Part of a small language model's weights: MLP 3072 GELU, no biases in attention or MLP.
MLP neurons of a small language model. Each row is named by its layer, matrix (up: input weights) and neuron, and shows model dimensions 96-351. Each number is 128 + 32 x the weight over its row's rms, rounded and kept within 0 to 255. Numbers have three digits each.
After each neuron's rows, "fires on" lists the tokens most often at its 100 highest values on Wikipedia text that the model never trained on; "fires in" lists the words (lower case) most often at its 100 highest values on Wikipedia text that the model never trained on.

L5.up1637:162152143135168138127155100150158116149125142103053166142059151103120118065092151087127124138139159105104126145143098103147170106140145121149115172121066141093096154131128099166123086118143146139097178124126152066139080040175133131168140162189104113211057163115155117115125156143085154158104103121138080197130170141102209131123058177086106104208144096133089133104153078104121128158097134152135103154116129087072156124152181103142167116145116131124141132160126155156121148125092109090108152132156106067105132211122193169144170118123139078111139126094100074125148109139189209125193107151116117150174096134042128119133152075067196127158113175178174085164143138146125152098118116132112121143090094072130136144108119136162127129072145160135131108074064177062129072154141136
fires on: " to", " the", " this", " her", "4"
fires in: "to", "the", "this", "her"

L5.up2967:189130124105099179159136089130074102137110095110138176115125122183141121144118097139130105116041174071123070165142106176124121190160110143108123185065082159097161191110142127060120170053047129090166174128140145093083156144156174117112163153124104157161113134130149170148155120114085126097126158078109137117128123144071170137195159141100107141184113115150139128086137092121133111148099160129112156098138075089098161108148148124088108137146092118083125182103189117239103166123090114114157135130153105127112123145108162134121122118162128091155093148216182103118177100178078146097116168143114094158140113085128137118115145184092181118176091162146163143105113111118153161106050186144089119119091112129183172095155164161119034118122182199128127186135124190156174078137110129
fires on: " of", " in", " on", " the", " for"
fires in: "of", "in", "on", "the", "for"

L5.up1297:110164153137137155162217124095116129186146117136111066152095145105150079086113145094119174141107063111123142130086116038098099103112056160167193115065145124117119166119125100119141111137112094135174146161137170103149115158128143103039116186127127130158112055117121120162181136128140139099127159144098129149145145159078148136120148138134141176142102118183097118093164071139138160138182111119099113093144149101120133107076094090138093168061148137126119132186155120145126157123132184159111123140114120096171089125164109164106056076140122134188130179117119199146144169142106170128073139129164117120148175078138171100171130155158085059170116165180198179149108121157072124106185161065123121162125123110100135105153133112088153117157167126131142101099087132087115098116162136
fires on: " on", " to"
fires in: "on", "to"

L5.up630:150097129073154189143071139126132126113167150074159128118112094157104136161100109081104165184109096094134136180174105138117086082053125138158098143075096155104104134105118126068170111138109147154114105085164072122069133110096126121120169130179151136111115079121127184140128117099176118163113085153075099121171097171122118143125052170111135146116097056221176177107127137127163174102121103153176127116171164107164155121142180142086134087136103098077087104080125147133133146152074178134141126133170139133110146157117139167189111136137169158111116138136072129122120087110112118113167178115134132189167067094142169143124203163122077131116135141115157130170138172155102117082126123148142116075092126130152156110129126146090171224186147125168190088057098108081144091096117146
fires on: " to", " was", " were", " be", " not", " most"
fires in: "to", "was", "were", "be", "not", "most"

L5.up1180:107125123074132138141147165153078094099121146101159102102091078106140120169120092116157133093170083144128156117129179096106113109056183179125147109142112125152133127091138141139127160131055131124123215118158122136106160109141116106164114070122053153086083101123111087129174122072175100170146090109116102064138124138108061109093154171120114145095120094192142088114114123164121136144195142140119122135128130103099079155143120102156137153164129125116154173131120124109128120128121139109173143124127121129102090176102078157130084176172084056153161169149102120183087116076136130122079096134182118108103050081185081091136157101131091161169138156125132089180166143190138114110077091128129104150150073162172107121144098130147098141160128128109100109153131097129126105041082130
fires on: "8", "7", "1", "6", "5", "4"
fires in: "8", "7", "5", "1", "6", "4"

L5.up326:172139162129107115144086067124168140127163097089157159141123087138140195080119129073090117070157087128117132102039133120138154105133082095130097189125203152143068172160131108098189146148110120080148154095129163050126115127125159140145151131080132124091109148118139120174083076152074115171114111145123103128151088135189192128135120158100156168138126140093188121130091195163091101154132098085127166157152058104160195140137131123172100174165131170115121125117140149099090137123095131100165195100165113148124153116143151156079135110159123130105105123103168157116131099129125038103138096163117093156136096138110157086130104148116114109136104084178152104113144102167083056171142121140104150025144121120109120116092139152172171137155189176101113064074116139110165136116144106
fires on: "8", "7"
fires in: "8", "7", "2018", "18", "2017"

L5.up1501:099074153090114084181155133148159147137164134035085081104102077110133144090107105056111161140131055066135120094106131135151150105092114120122069116140179092106069109090054107067057116194116161145125097167140160140124128084153105107094068161074146086151151204108104138178083149117101108109126137118052153057139095164111117088131101139126138122089068119093141126107095166126098105156164157147132108110108087112137158137145134158120128096141096140141132131157112093182172085085179124038183155161133127145090107131155144146163105142146140159111132111078157155079137194154154151103161155088147106168130090094173158094124139142113083107130189132123154178153164095103155116159096123146083166090147090113176107135150131081150160113148092110178165147076133112107116136114110147
fires on: " the", " to", " of", " on", " by"
fires in: "the", "to", "of", "on", "by", "for"

L5.up118:098119161092100148105138138087084149113111088166081088134130145102148204096097076121142121155215145161117077074115151133086128106121152132146114134156196096163126137139113185135139157136164173105107136140155151128134086135144100156120127139122156176149072115197133128079108165155138131186174152186149094080091128123129104076166117147135154108164162137174096081074131135111109120124101160137126136125107096072131107103131153151184189187139143133106115152074120172101090086163093152116079072149126146111191105194149173139141123139120089169124148119150135111053123157150160135151172155154100089158122111176121172099153152151164109078124148102175149048132178086146163107132092163069115132149124084117099147084131149105068121164142168125122149101088151153132142072095172130
fires on: " a"
fires in: "a"

L5.up1256:146070087126151149174133165114139148092146145202161138114190109140148139114152104118119074146146185125107081151084115155112155145140087042104122166093096192145091070186125150114082175169116176108114168126163148132132121170069087108121084118091107096162152116101119148153110116145183149165092158142136152144146148128130124142129157100144180106117106146096193140111125131121106141191153147111142108140083062170134205088092118114130096135110151151095103146120122126129163154153170161094141129133162127097137174110110155137081129184108140116160112139142187172109174038122112094147130142202147132122119105125151179146149143152121193174129102075079113101102112183143119111120093116097066129171124140108168202133122201154079169135088216115103078136107083117136105090179118148
fires on: " for", " of", " out", " se"
fires in: "for", "of"

L5.up3041:149079113110144107126191138132104089129083070161129135096066143106062104143127138096156168122129124153149095148161130126159174144125118174152133111178111127139122082153132170121155134177137140162149143125092180114160126143114137224134142130095062187123148077139144104169081163175135134118123141144113134090159127144081155169152141080139103150158176168080118123132139111104107131073086166144120085096138192181085142114113087114161166096135083175105097150122115081102080130099126156103165082150167098176199107154119075118141050169116089097100091129175158143097150127084151150066143136078136139151181141184157147096119181142093122103109089160133107142127134108177095115133110113160139141043064036148160116131154077095162106150106167119161108104141119130107162134095125127
fires on: "0"
fires in: "2000", "2006", "000", "2002", "2001"

L5.up2416:128201173159119110140200093127175186152131088118082132082142087141122165136104089078168138144105118097163120148132105160111150149135151104117058116156140204073120132174126169110109099146122113080122152133129194067123162164147143133094168111137125109114127112133120114232081191146108181132108179151112139125111109120120184107135145105160099157233136125117116162123143149147132125066101123178119077106095074130105153126147203159113112150134139119070201141075138155150130135130067194149107173166111138103172163135124175127100168145177137137057113126134134175161126099096135166129168156091179157137138116098096153156174084156149119070160081173111150143125169104146178086147117176131069117179138124083091136164155096129107108134071157141168106111096125161126149069175163133
fires on: " to", " for", " of", " the", " that", " in"
fires in: "to", "for", "of", "the", "that", "in"

L5.up331:134175141130111153118148109145158118177117135143115082162114153130146165109124138087165056099064122178131159122132137054143132130178124131107177107103148051156099168150134138071101092122094110149152071099146158090101159146171157135132126093169098165154093159126151146132207092061118085166123105145117088159093151153186167173068114069164156175153125102161133075114117069124161159120106104097061095112084148159147100095102164116125113170121151168214135136101107145113131122098126103137107136140103134153180111155173094127135149137085102176089134066112141162155135139128180157091180139083187116119148092173080119170135135107081111053111106149142138148101173157129119115168133136166088115126125127089162117149117106108119103180067095153147158081080171127125139143182169177
fires on: " and", " in", "ac", " to"
fires in: "and", "in", "to"

L5.up1320:116125146109107126210138179092132062111147170139100131067145131184146091133128185081173132074136110122114170130117102116094081183166104131147104107146085086174092146111190120137117124166152137135124220104170089141155124154092115131108116169121158092117075076099170087123087103129179192100118097120092163130185078142134097091134161138081085105083106111123172097072127076152120110108132140152158174155126125160128125080073218142112137119136099199188134109163060154118163100103103188115101111145134057086077115132157148179125094161121109116103105090106114148166100180182095129066088093125090071119097126170116153209133126165053129116145164124147142192171128099137090098117185108138120133079173144103103115088083188164102147079094076077076093126115100133171112127118109134
fires on: " after", " of", " After", " before", " during"
fires in: "after", "of", "before", "during"

L5.up1505:097092153099132133128113130130134145084129089111149110114140131139157164142150102123101099182114134121109099100122166158137050149136138166126162137083192151121140138116094118161135135223114154143153144123148091111132190151150137081126126119068143107198105129128161055127150137144147135152137150147187082122136119160114124186162178123121138120038102106139106105140162118152169151172118091139195150115063155131124156088076095161113105066128109144095169130114166107121119105115093182154133089212190130111094135166172062148173086107088106122058148082146100163103112184174125170134101192141140155152126119099117102194118137122117147091114095073178156119110169062110053125141075102078144140114098193136186141130104112162121115138103137147150143105112089112079136084087076099
fires on: " on", " the", " of", " at", " a"
fires in: "on", "the", "of", "at", "a"

L5.up1858:167128116108057168141112133175112139148119180126143157120179163134160160111118084112155141128046139111167053149091141109083073149166093128119063110177124149171118090114125134165134131153156155159120154169140140080186122105138111120120158084112138160097115121197174107175113121143134157150148144153133104179153145099111090147100119169128130109064142158128127107113144122138143108167163129097176157163094115185088111106138118132129138107141136142116145096082144139122183134173183086086137108164177133151179096148115129122085147094115147211143146119082105111155174113107102170068093106127041094183113114099112174103141141127125108153114119129110199180119110092137101079178108123103131179092169155148130158092073155100139056114132215138109158128143063153152068118066099170
fires on: " the", "s", "ar"
fires in: "the", "s", "far"

L5.up1486:111156187110096150098079088089182114131164091081128130116145127140169164141146103151117120091104105112099132174215072114118150111150163128184114110132134127114166113111118148136149113069133185136169092148176123140147165095122105078088154089070109126099179151077160100106092168182190156111101113173154106137061124169122180124085136130099114134128148151101133084170104115178133096131117114103137118166107125059123181147102123157108089129114140131158072151145116115086147142125089110170175128115107117140127122149130066108147112136078198120158101167154117120131149137103071121150152144128099134122135108132082123118079096112166189142149094105143172142172088116124139087135071169173155141147150112128100180158103083190142158106108181166132103125075162077126146155088096091
fires on: " also", " not", " only", "3", " un"
fires in: "also", "only", "not", "as", "well"

L5.up2498:109164141072168197117116128087189106126146163120145128120080090121143190096093158155146114167092142115129107102141156125150113169097189147166121121081154136163127173157136158148163132144053061138103107149176124073152090167110157048132155165152115143110124121115076114152135142142121156135144057144125126134114133158088089120089130131182123080162118090065088142119134134085134127156097135142174102104155184126157118138107152160151106178131092073164133165121159076148129116126149153163146140094128159112083105114111137085137159084145121141114109132113149137164160163117083091145127083155121098117123130105187171165087143076130151095154185167079098138092124059155103146097123055123129096118143168105149111130159171129134111166145100144124154109153156110101145173201149146
fires on: " at", " the", " to", " also", " on", " by"
fires in: "at", "the", "to", "also", "on", "by"

L5.up1736:152124150148111133127145193127150148108120064108103130118126084160188174167107160097066159145149063154093112118158147198091170119138131203134163095138131149112131168148097142124107157130070139152092145138179148067122137042107108110162109097162113109069167140163076192082108112147136126092129172116160152120123096131162092082132107159134119113127109086105141202170172124108165183144102131107128137083090113125147104140136144131149123068148121143125087130127204129124110093152117129182141175138132131112149132147178170115150127164098114133099120169094124118147146051064187178160079130093124154082137117166186108120183105163097188096100114119170189123162096094199109163155103141085191161122114145172164131169119063116182090200134185155123150151134171132107143112131133125
fires on: " as", " to", " considered", " would", " remained", " be"
fires in: "as", "to", "considered", "would", "remained", "be"

L5.up2580:101098109147092100103114122074128140094152141072180102176137133196129161121079157139138139161106168131124180155105126106127109150179102106070096198149127147175153147147127102170157140129098131118105090141065151142082116152103199151104159098096070146111114180128117117180130131130129117131117169148100191118206156084143119128165131177123081136189093123152158143132112118102084095099134099207150071149138122158127177099138152168170137114154073112099177135127112065116103107105040191135122169137157161092148091131171088166166198084183118158119090111111120155112138123134074067093125112119137121129111185106146116128099159099114111112175039121122082133097169110161185108148109105105161176087111105151144120128163118102168119122152137176149093132139091076113078111112130134
fires on: " on", " of"
fires in: "on", "of"

L5.up834:153157139158130154134137144136137148143126138102150161105153134070079080141141165090092074117152114116081183143138124153163155117130137095167190093166077130134102160111167127088170128072130113109116106128159168124129072186123135166152094171113073196171139134190199101107134134107143142151124095179131157077164140166118132112123129154035080165107143108201167085171108126133144114077099104086138123123119083126064132089122149104037145127133105091113128170155089111167135117125184091191088102118185120180118159113135146153115071071107113147157150114109131108180093140140147124090143146122095126075098141123193140094147154091137128156112131113132142132134134104116129096146180111089081115180169095141145113139144129187044101152075087130041153124121110054089128139127094132
fires on: " to", " as", " or", " including", " and", " than"
fires in: "to", "as", "or", "including", "and", "than"

L5.up2913:099158120152128097138123156205099149164150098167119172123105139161158166145123120111095111197165117150127215087091109141150142135171135148120054149071107125174162186142147164132155095162145119161109138170172140137125103111068216154144076179119121122165053125096130140136076114102104150124150112127128098117142179157146150167129108144170144128128140059096136096133153172134111125130130144179160187118097182123154128169035151147153155077128157098175133165132134151188132133121144105096194147112147154146197109101111117141165134088120062086156094120131094098154148132156112162135161116136139125164155110117144114161102074149133072145133160105114102168104111160144154109156126132127167087111106094041096100141097148062109106184105155136147133138082090109167141160114136125
fires on: " with", " will", " from", " the", " to"
fires in: "with", "will", "from", "the", "to"

L5.up780:128142100119149118134128098155060154155170105068179134141133127173177125089112150079112151126099096135111123157192163144121090123121076140100098132176144046158117150138145153126121130100161102158107076146136151174137091098077188097119117141127118137152109115171128097133148123125137111086087131108115124183203121131113102188133145099148119019077070149074133144102119138111126092123058107113143092133112172183110118145103098133139172067075076114124133158162160158155128114118095121087180135098128109134104105150112146112151174083129127143133105103019108142157103150118061148101116143170133088168117122118113165122114175102139134142106152117123166064122101096049149082026105093098159150121117140154136149094168167062138116192099136108135158195131103131185163187121132177
fires on: " the", " of", "ay", "aw"
fires in: "the", "of", "sharqiya"

L5.up2538:128161134165094088081106061110104129127138106140150132040119101130086131182160155150135079134145073146113097079157161134109131086138155123088151151174149133094120110132133146151136111099132124073117146123136218115120085129176121030150172180158118194150082096150133140141126084134170126159140120174159082142193160166118133155067112111188183150075154114127119096206164068176155185056047074155158170168142124093145080131092111100080116146123097141133113131063087152166135061172136126107129114099165142154190100136118135099155148111160178196117083152120124084156125110154155200156166115146115146130123093111042177105121113091124133134174115099177206134115182133150132035075116063163137158129130133132166150176127149090069087171086106135107128197085136119096159090120164105
fires on: " and", " those", " a", " or", " that", " each"
fires in: "and", "those", "a", "that", "each", "or"

L5.up1467:074106178065075122094095130126053144095116152139137177140096138113150222107129142085070163174202132154086064116142160100126188131085103146182122096143156139148126166102113124137160101125125133156190120094162144090226126156132155106156121085105146129141089133156112056122130158179100095138117115183161124137141160076155119095126179136141139112120170117116097143094148047153062207139044156096132136177183059139146120138118141131164140125100103154107103195127109142158022145104150127143104100147110151182139161160179171167165147107120110150142122043082172150120150144130134100102119086151131116149151128164085117114158135118151134093110088148074177153130098084108212171048124149163099099136130125095062157147121184156126072122084156182126106126142111096149130090080123083
fires on: " a", " it", " It", " A", " Your"
fires in: "a", "it", "your"

L5.up3027:186098150134078164143125088152106170125116153117155167103083144096215138143097150114156109146161088156095141099100108062102170156102110138133122117125133142113132164147117095118082164152109113094088177103105138152109143124113123161109095130160153125121118107082105112201107131057137092164117143126112113152070129159156103120133111115141137130148150100158079093133126150174116144104132107144138133137154097121143097178074124140137144162154125087181189204113146166157131175194147133086194106085094111157129142120094145077140073091081094119143093091090121151154103107116147141158134131122152111192139129139084146162102169107155152177108171139090068029164167128080150128084097108139160145129124144129154158076170175107157090148138076157141156069117119088101128165119130101
fires on: " in", " to", " the"
fires in: "in", "to", "the"

L5.up1281:135149088084136169142169107153162136133118114117048113119135155109148116155156122143139130125138082133121114132146116136121106209117164130111068104138131208169113133125191110120123144070159166119133136143167125181135203099152114156115217161050144184082118165101129118113170146123126153150105107182131127140136156126139142140052105153143147079086136151176132128104181106189130112127151177079097123137185114087143134129118098190154153128139121138087117143126118103141089164118176154066156140164162135108155218138141135183123114105086107167126187155121164080087104144138107096134082128090151091073106093136119123096070170143096133169122191153104142151149181137165096158089083103106107137196101077091155129096140143185207171159092158083129179068112070112158087087052091141
fires on: " have", " had", " has", " having", " much", " a"
fires in: "have", "had", "has", "having", "much", "a"

L5.up2057:092123102128093075154108092180130097165086124159115134107072105150174121084110194129155133160112126101172144135078128105109117125158149129109139094145104147130114108138127114162104130120110104181124090092126115201129134140133081148147150093142171079110185099147126109134115176104114113136096139142065107123157168169161114168093093091182149129105085101148143167168129153125113064164143132122084054094174108125095160186123114106118119126151125157133199163144158161146152026163112104146139151168116141079122051116107116108137115110078189157135088125051141065169145149125132205118172163177110124122166138116135115136151115143115085101086104123156115110177065118131140091128074151176195155132195162137131172094114149158109136151089141103112138108135149155098119102104075131
fires on: " the", " of", " in"
fires in: "the", "of", "in"

L5.up1133:139098191083141181130112124122148127142150123116108164142146137105161096166105142133134198116121168139111142169154062105110070120145129122180113202144118103107108183092173080072162145112121107127114097066194176175096132118084141143220156164144128107134118124115160117121157165117137126134100141093147122128156154114129176118100134112080139120109147080109132156117119137168153200136144088135107134066155149109135164112129127118148147120118132185103126168091134078103097144139066202161114166131130184139208162172156170126186114117127117171097127079097101124177191125156134144182143104130097101105147109106072151101147124091055116147136148142111179147117063137197082111137136108093161121071101160128114175140121063098133194112129144143129140129113141061076103100115160097
fires on: " to", " would", " not", " also"
fires in: "to", "would", "not", "also"

L5.up952:110123153180171134109089124161094092133159108128056127133127098116107120103144081117101142075089104078120137213130098095136157142184096085108159110118097101126132128143158145088085152095079111122149174138156142090053100117123097173127088165158096095151095136150209138105162062131119148095143132221075124156074090138093119134177168124148204137161145126106101105107150155106144176147075133123151049190141156142150192151123131133123127133109112135106080101124125145151058120126108075128171132140150127120183159145146046186084166116144091106080158101146133058183142058127111168113151114102145074077171122119148116144108134098117125137175084122118127102181102131086139143139122115187176123145129102141104089214151172138132134172129159089114089099168163130066174119145165175
fires on: " in", " as", " of", "ing", " on", " over"
fires in: "in", "as", "of", "on", "over"

L5.up1874:122137152162110097181133151124132108103168077148111098092090088135188106110112111044127150145110130109088106161119150074104131090177127167145115139083167141142141099119175126166149099151174115140119106112127139077093083152161094144091149135112159150160056110139135147069142172145204128092108101113151134135105175151108120110143125062112116139128120114202135161145129102118141160150154156158164125118145139106125083136104118155115117154081177078023098154110139121143091094165109161150146135067129132090055100117158104153161141150127120114160089202117125106154177168178167176123179067081143105135174141160065042138169159110114123085148178124055122110138166102151218139093155142143107094087143140054129131093092151167159162109062117189126039116058133114102126144139111133
fires on: " to", "r", " for", " given", " on", " her"
fires in: "to", "for", "given", "on", "her", "aswathi"

L5.up1769:151136112145100163189114050127123142137111125153159137067147093135123095131116099152129073140241161108119163134111114154122093098127139114048139173167070111114120100113078114126160119140064145093101083149095142114110080146123098110093049158125141123147083166107101098119109127143101215167106181141112134071092109125141199115144119111097152077157086082101161119169111144115082121116138117149105137068158105127066176106124124128067126120086150117063089105126181111119139129161152163162108092160152128132142125110107191118114126128103116166174157128182169132165104112123079147136179134151210132125073141191149161184064096168121124153146205169182119043110109096111112100090094113118130139105153125131161130112131218103145116177187146138107082144135082166150125136116151125
fires on: " to", " in", " of", " into", "hen"
fires in: "to", "in", "of", "into"

L5.up2175:096117073143102139122109075137110134137111109172140109155124142201150100072116114129131075153104172114161164115160069063076130137133137105118191170086134107103138053101172169125151187143127125121069200114136119155119085121126165085104147159190206099145138135170083056096128139160187133078187173132122161123150119138103120081096132144144118080115168188102097152167158075125101152103090123126098103141151174128184188123142143122112152167153118069110141129142099057127153038136161170146136094101174108065097096097080150156151083152164173173161113129098141153169085143123141156110145162171104160085163180055121153106147139130088158162158131110133086167113145075088147164154120113166145080117129126117085140119102152111167141113122164168118180133095150149130144089091096135
fires on: " first", " the", " second", "s", " only", " last"
fires in: "first", "the", "second", "s", "only", "last"

L5.up1887:139166104107143093122112101172157076139162139187100150183123232170131146155145140152070147115090127144127111121116169153087091111105161143115097121148111075193082105104162086120155179039098079145099127083093120150105144102092144105145153123113066113152148160116103121137114115094191145130133099144099129168145108121156123154096120108135183067149163114117090177146062130111132133125173123127132126124128137061151135174082084150145197123140074152131174146131171173135187142174111145103069114109112130139160115086186106174126158136125132141193113153116095165101101066110150160121109126162106172094188108119159098130136114137133157179129136108150123099107126091109092178095145120072140099101103123091172169136086158125136139134118100142078177129123073143140154055113126139
fires on: " the", " a", " his"
fires in: "the", "a", "his"

L5.up1557:137113189066093124157126115143101159078140155160125142123078172143149149123118116151105165170200148111147163176141059145109075138135134181132126084190097157119158146156124198117098093163186188108101178154139158152149087108145133157163112211120086167081109147136154137104107127179079154162100141148129096130086170116106095121145064117155137140134113118063140088081069097122100107153152131069133089097089092091115148181120144094143123161065083131153102092136132139116121115125100136088088161106075089145110133126115129128112095121109175131131168167095118180153120156090101134135154171174153142052059140144140138124131166102122171175168124090119045102113140122122098111123102110085119156116111102132072130154126164163139103143161077120118067144103126109135089101129080151
fires on: "3"
fires in: "3", "305", "30", "306", "31"

L5.up1722:156145157134096067101160099178097122155076096173135113142107114055128193109150168149090086136137126184139124075096124123093141087107137126133152108137121195122078106138109159093126184111141127093140168183232128153149121092160183138150097138061101120183097119150146118135097060168151107107057081122190173102140110170081159133118212154059146178174193103147160104155107169186098109125190148137132188151102138071148115111137123130125100076181076155106136145166140117086138157125178111155143110132152150134160137099159142063122100142172147082158145167090137161135127140092092143207157128157148138151147086163131111174115121103119153127099128091113072100106144107125094127141147091138154154166117126128116083132097127090112145151135159116093118133203103081151140093130135127
fires on: " the", " such", " rock"
fires in: "the", "such", "rock"

L5.up1881:164190138113123106072153132034124162077105173128138135120133105049159123109138116216070076109107171083119120082121124157121071151147104161160136156133195087174107155170145132157144119102182135134125099125132115170141140124060098128084150134122157182148107129122112083159108140181095126113136125140138059145104175114140073164166122111161141147114160178175103129121085128133097192171097112123129135112133107122117135155106116133094186086111123136182138168073150119139106094129101142113118151156115150112086182149151140124135167122105123079147109094090124070136109118081169124111137178116096164118094087197075117090131108156108146136198136168044189082090145114137160133079192141088152117161170137173125173132141153121171094205150147155124153129088174074162172096137112092
fires on: " a", " that"
fires in: "a", "that"

L5.up2899:075155148094137166166159105104123140088134183163152110099178138171171081084085159108097213096096162111116114123132159152162153106156149190110158126145138086133091213119119126183152033103123165070117116130146087138145153137117145172170096133162137096116121146179159140103112116149135091119124149125129152105158117148195130146095096082111208114135163151111157134092148140172116191187123087141116103084144110063154152160157133085101127090127148156075126179107126148168159132133149181183143159071150104132106159105108098212133163182056132111127116145093084145106154133114132088146102154120169112144125129125157110120114132169183126137136122091143158109206172135159116104113054068143137186125155143110103136129129131176136190116120099145110081041122163105127134114124154154
fires on: " in", " at", " to", " near", " from"
fires in: "in", "at", "to", "near", "from"

L5.up1135:158094165161154095116164126095150112133165117097112126069132172137090131169149144085153182140132150156091085110128105127185130172103161109192153174086183091046095130083189094120126119138155104123121105105077166083135111130113132144122089127144125141162137171128112084115144096188125140103163149120140136080126096129083178093157200146126124174142127141166113083108182067130158131117176089103097125114145124136159128093172148156118091146074119170151103091115168086113158125127123100154179139160137114132103086128076110075162112093148170131119098120090148114135218165088080161094069101131154102058106100080118132102144170134119140097110119113099142114093106152158053112154127112109053082106090079161160178142173118181110141129093089153142119119117144078176109131150191143
fires on: " of", " for", " the", " in", " to", " into"
fires in: "of", "for", "the", "in", "to", "into"

L5.up2907:147150098149086115143109131132065102094137147132172181151164131164115085131100188091159066114142153167122124169102086150129109166137147093119146094181113122125111137095168145159140060120125160166085103142110113127114134176158150068166128103140124221120124180103136169126145096102161112146069095203163104055103154168128106131154144121108122134051172050144167112114181126063107135118150116151111092108153177142141102178120110083120129140099150118088065136069094131101152168144133129071120091182124133149165103116163152170099183095091165182106170127123129181116157118104152145075174107145059108150091071180114109111134149088082134144183185080162135117170169099114138111137097023143131106168145118145126128063100136115093170168113163129133138116143135098178106180143158132
fires on: " with", " at", " of", " from", " to", "At"
fires in: "at", "with", "of", "from", "to", "after"

L5.up581:070096114159125130135139117118147098135097165120108090133193128128096149122131089114142069120119123117109158135151097148110156183094120073124083137132156120104124139159155142088084127132083164131083113108099072163092096148128233116089128106086137118141134119075115110137136167172150154117151184121062181082101174141094123079095082086118177121131142098023021088099154143115125143090127130127161083125130094159109086164175117147191136097155099203118108166125153126087077196094124156071131055090132078140203158136112152099162154155087049141108105127099113170120176110116100144072143113112101082107136116152128107169124158169087194088116139084190143107128145159159111114095132124135145189107168159096152066086125106126090108107123124143150099126152107151131138129132168176
fires on: "0"
fires in: "2000", "000", "0", "01", "2005"

L5.up1007:174095183114089182201179159140137070143116142159169138131161119102129097101182155187138144132119077146169165111152119149099107140142105129124165128088101117132067125114137147107161153149106139138155123117175117068130097207096159112127081140104103120151099122178147139119114166132129140157076115136071134131154143157131152064097104087081153122151052128108134088103127166112152127125114094144118119087117062105122130117145133135209126150169096137127168170082100163154141088096138086143125162105146114079078164126158121177136092105125108109079163064161168117209112087157111152101106099151216186133088133108188067126102143097153104165162146123104162086169131135139126164106123127105143141170072121168153086131208136154143119112105146115093142078133117179146153102060178175
fires on: " in", " to", " as", " together"
fires in: "in", "to", "as", "together"